config.yaml
n_layer: 25
d_model: 320
n_head: 2
n_kv_head: 2
head_dim: 64
d_mlp: 1280
vocab_size: 4491
activation: "tanh_gelu"
norm: "layernorm"
norm_place: "pre"
norm_eps: 1e-05
positions: "learned"
qk_norm: true
attn_scale: 0.171
bias: "all"
tie_embeddings: true
parallel_block: false
init: "normal"
init_std_qkv: 0.0231
init_std_o: 0.00326
init_std_up: 0.0231
init_std_down: 0.00326
optimizer: "muon_variant"
lr: 0.0105
lr_mult_o: 0.611
lr_mult_down: 2.0
beta1: 0.9
lr_head: 0.00494
warmup_steps: 43
schedule: "wsd"
decay_fraction: 0.929
decay_shape: "sqrt"
final_lr_fraction: 0.0
batch_tokens: [32768, 65536, 98304]
seq_len: 1024
doc_mask: true
train_tokens: 372800000
steps: 6034
dataset: "wikipedia_en"
MLP neurons of a small language model. Each row is named by its layer, matrix (up: input weights; down: output weights) and neuron, and shows model dimensions 80-175. Each number is 128 + 24 x the weight over its row's rms, rounded and kept within 0 to 255. Numbers have three digits each.
After each neuron's rows, "fires in" lists the words (lower case) most often at its 100 highest values on Wikipedia text that the model never trained on; "fires before" lists the tokens most often just after its 100 highest values on Wikipedia text that the model never trained on.

L15.up713:111159133142116145119141082125157125119063125126147167145158149117155111122142159121127123108163150105148129136139098162111119169155123129145152097141121144102142113132121131114137117117137126136121124126154139121116113103101100147172112103158150139134099137122108127138161122127143166147
L15.down713:119121125089092156133181117120113109134125141163131120144074145139088139110157132073156115128151134138091119098147103103125136113099139138150128154126155096117127135114151110140123115125177125096091152127125118099132130127125103115093115154154120161126110089133150120124134080113106137132
fires in: "august", "june", "november", "december", "october"
fires before: " ", ",", "."

L17.up1198:112102095106122157186173152179186126146115116115090125135148105112105123131154144102096118165118143145144089089092149124130132096082111095159141152124111103091141132157120120140139117128118118130107076107111137122149132123132128131153111155105091102105104120093106136080103127131132114152
L17.down1198:106162133143076112078119158124094141132142164179127155105093080150132167142123097171133129107131122159134151136152159120110111113085183098123120117179117133156125079156107144111105143125122148147162166133127135167140167112125122151088134108191160120119130135109142073147116126122167115066
fires in: "of"
fires before: " the", " his", " a"

L20.up757:114156152156136081136120121130103141097137106137097146142111142119143108136171151127104109098144110105124116156098090135134146142114100155113128131119103089133118129123148148120115105113131081173119140134117121085135086122148137102115121176119121164101127142123094159156128091139099158109
L20.down757:127160110150126099134145130136100147152140118107129167131101104173126123147129157151144191092174129131132132132127115127122145124135128144127142135170151123125165121143135134136157108138116111102116164108156115114107125123123124134131150130104145136090171088111106111126122099081123138124
fires in: "of", "in", "from", "during", "to", "between"
fires before: " the", " "

L15.up831:151095127118092106144123157173083129148087142129114122124135135125145115144151158101146130089125115170164135116121110118159139091119110129125105159160139145144155147150154126113100113121130139097149119131125164107117125138138157127173132104156151115145105132163166174165145106157102085120
L15.down831:116123139140144132115093139111105107122099131160119137086104101119177128114140155151150143120161169131125106113164096140134139117120114119169121112110126120131136157111165148131154139105152154173094089154184151121098089093084133096127156101123097104177131140178139178178127120100139169162
fires in: "born", "aged", "located"
fires before: " ", ":", " in"

L6.up284:143128113125088136122147154101110153151115130152107158180144147141125103096133166134109107129120161132120112137127081096143158133111124130105129117130126140149102132106101133149163149134112130121146121154104138137163120116110113104067126132120133105092172151137073109113113114143121145076
L6.down284:155176165096068090109172131106118135137107136158129076130121147169119097119163153169108087135151129121114089157167109132125135136171140096155167146120126115107154126144089127144133134134163146105121119138164119131114129074134119097118108087069124127182146114122068113119134135139161120137
fires in: "as", "by"
fires before: " the", " a", " well", " an"

L6.up625:127135108134086151130162114093159113126105109205122107087125103139136135114136133092152099106094128119135097133159123122149178154127127065131112156123075136107124162106153115168164107106149116127141175136132126121172156117128137091126088177177179108120101139173101116125098157139135146122
L6.down625:129151133098146180104131155146115120128166131101124106148139133123107141100141147156085142084119120090152181142129129155159115115149131139122165132124138151126120092096103136144117159105116103124132116118133161126108128141113122143106141144082136138143145136122090104153155135143136109151
fires in: "october", "september", "november", "piña", "february"
fires before: " ", "a", "."

L15.up960:091147121138134137140133129159122160143083095088119110137169113144115154112106136130104140154164167156159151089163113120103177163149134110125101126104136133101110144164102169137053130148190106115138134077099167151135162141085089114105113123105142122118128134124111145120171135107145110135
L15.down960:106116142116151116106130118120150152127124125119093141138128080147112186105172114087155125117161170100128144141093144100087144130134130138153143106109107162108126161111120109119055093157200104119123137108107088133126123117103114089119146116138150089131137124156106158138162133117171102152
fires in: "in"
fires before: " ", " the"

L5.up692:145146093087105138112105122146172148155134174145138123152116133115121119129146138088132128151139173100149083119137166110118164109110130136095135095109154161121120139165130120103112086129157109110117118153120116154118155109140143118101094117128097164096118141085124120087124108092084156138
L5.down692:161118135076139096095088165121168134142121160132137145158182146129120121122090123126114142135147175108132098136191122097098151105126095135107173124140111162146105127164148113112152083161150135105119130144155144128160122158090109099101095148141127155108133157129121109099125068115081133131
fires in: "january", "february", "queensland", "cam", "quebec", "venue"
fires before: " ", "ens", "b", " –"

L6.up914:110159125080119145112123084152162147172142109123168102098126140157137137113095144098148117129135115103167136120111114114141151179149133121076130133095144175087136123125152174144154133111115112148067143174132104119098122114086103090114131154153133109132138175116068114091088109134113151155
L6.down914:144112137131110107121153105145129153161152116116120115107122128131096191143112148098129086124123118142152105151116132098125148135152152117126126125072114119116160126134135132170137127126093105158120126147169164121119072105139120135170086141161127064100111097129105096142154097113128141090
fires in: "february", "november", "december", "march", "october", "april"
fires before: " "

L12.up941:139141139117114091134110120091118141108080142142108076152140122116168138133173151141130126116138105089118135072139071110114116122104121172139124100101065150137079189113116138140109146134140128141153146125098140131120158112105103078126145092136116120125133099117121139164119131138122127130
L12.down941:097103133139141109115118169140148115091122093157157139139109134140144115154112162157140144120152111113133121093114108145106125118165119093170140175099117158178121138094148116134144143107146136111090112136138146159118123100110093126116117079142156127122138079108089152121179151140153173079
fires in: "as"
fires before: " well", " the", " a", " an", " part", " of"

L6.up81:140148122173138162135144148074140139146129119099139100148114139112130112138160155113170127148115100144141133132142159117125133127123161165126089160124110098143104106104154098091121119165071104128136121134133132132143200160181107175073130134162160138094122151123060120111133106141121118127
L6.down81:120131126136144097151162116071133140182119115110138117125128110112138125130141131136144140107157101126174126120078129087102126137142150116173133141171137152119095115136129106091087111159042077129115170134128068110160162123150090128105176133125132118117119146134047116108097113100122110107
fires in: "on"
fires before: " ", " the", " August", " October"

L12.up1228:130141119127097110139154097120098131128165091115104107136138109144119109154114137109093177171101141123121131065128122129138148164132133136163147153148138076146120120104131103137137095151083116135134122132119131140128119116105080127124148128150133162140131115146124158156084129125117155153
L12.down1228:163135111127130130112131128076132140164095101089086147137139145091085138094095161121155145151140152121135176071147139115096185114143086125111094145136112117131113172177112150149094119134148165140107112124147139103147106130099125128145141165122113134154101089101181127168118143167183125153
fires in: "to", "from", "well"
fires before: " ", " the", " as", ":"

L12.up381:109138131147095136140101143109128121126152092099180098118123135091147155161104143162168128135113151138149074133164102139138072142121162114157068120121144177104085115117097113127141136146159158137106107154129129115099104117145186141151125135115115147150112115185076119083164140128106101128
L12.down381:109117126119146124115069126130098179108137125121140146189141143097122150124113137093124173139133135117133119154138160102165126194139129107126133151116124117119168140115150083097141101152153128092123144109124157145134153131126109160159133134130149081108145136070122133133112124077117086162
fires in: "school", "life", "career", "albums", "schools", "education"
fires before: "==", " ==", "s", " District", "."

L5.up874:125160123098123105185141128122107085159142114136143169183125139156080149103134120110106099126114169115156104127130104099161171156100144102123126155119083163112130138077145137169104146145131127177139119105131104112089140157115162170112120140150113138082115103116096136106126109117157146144
L5.down874:118121183108125103132126142140142120144142083094158138128126107156118115114107139122120113133136134112186155145114131105139175100107120121097145135117116125110103133143171096129122124160175126136110167137104139094159071149091133144152097117144125100165155078152159123105128123095127126106
fires in: "january", "march", "april", "june", "july", "february"
fires before: " ", " –"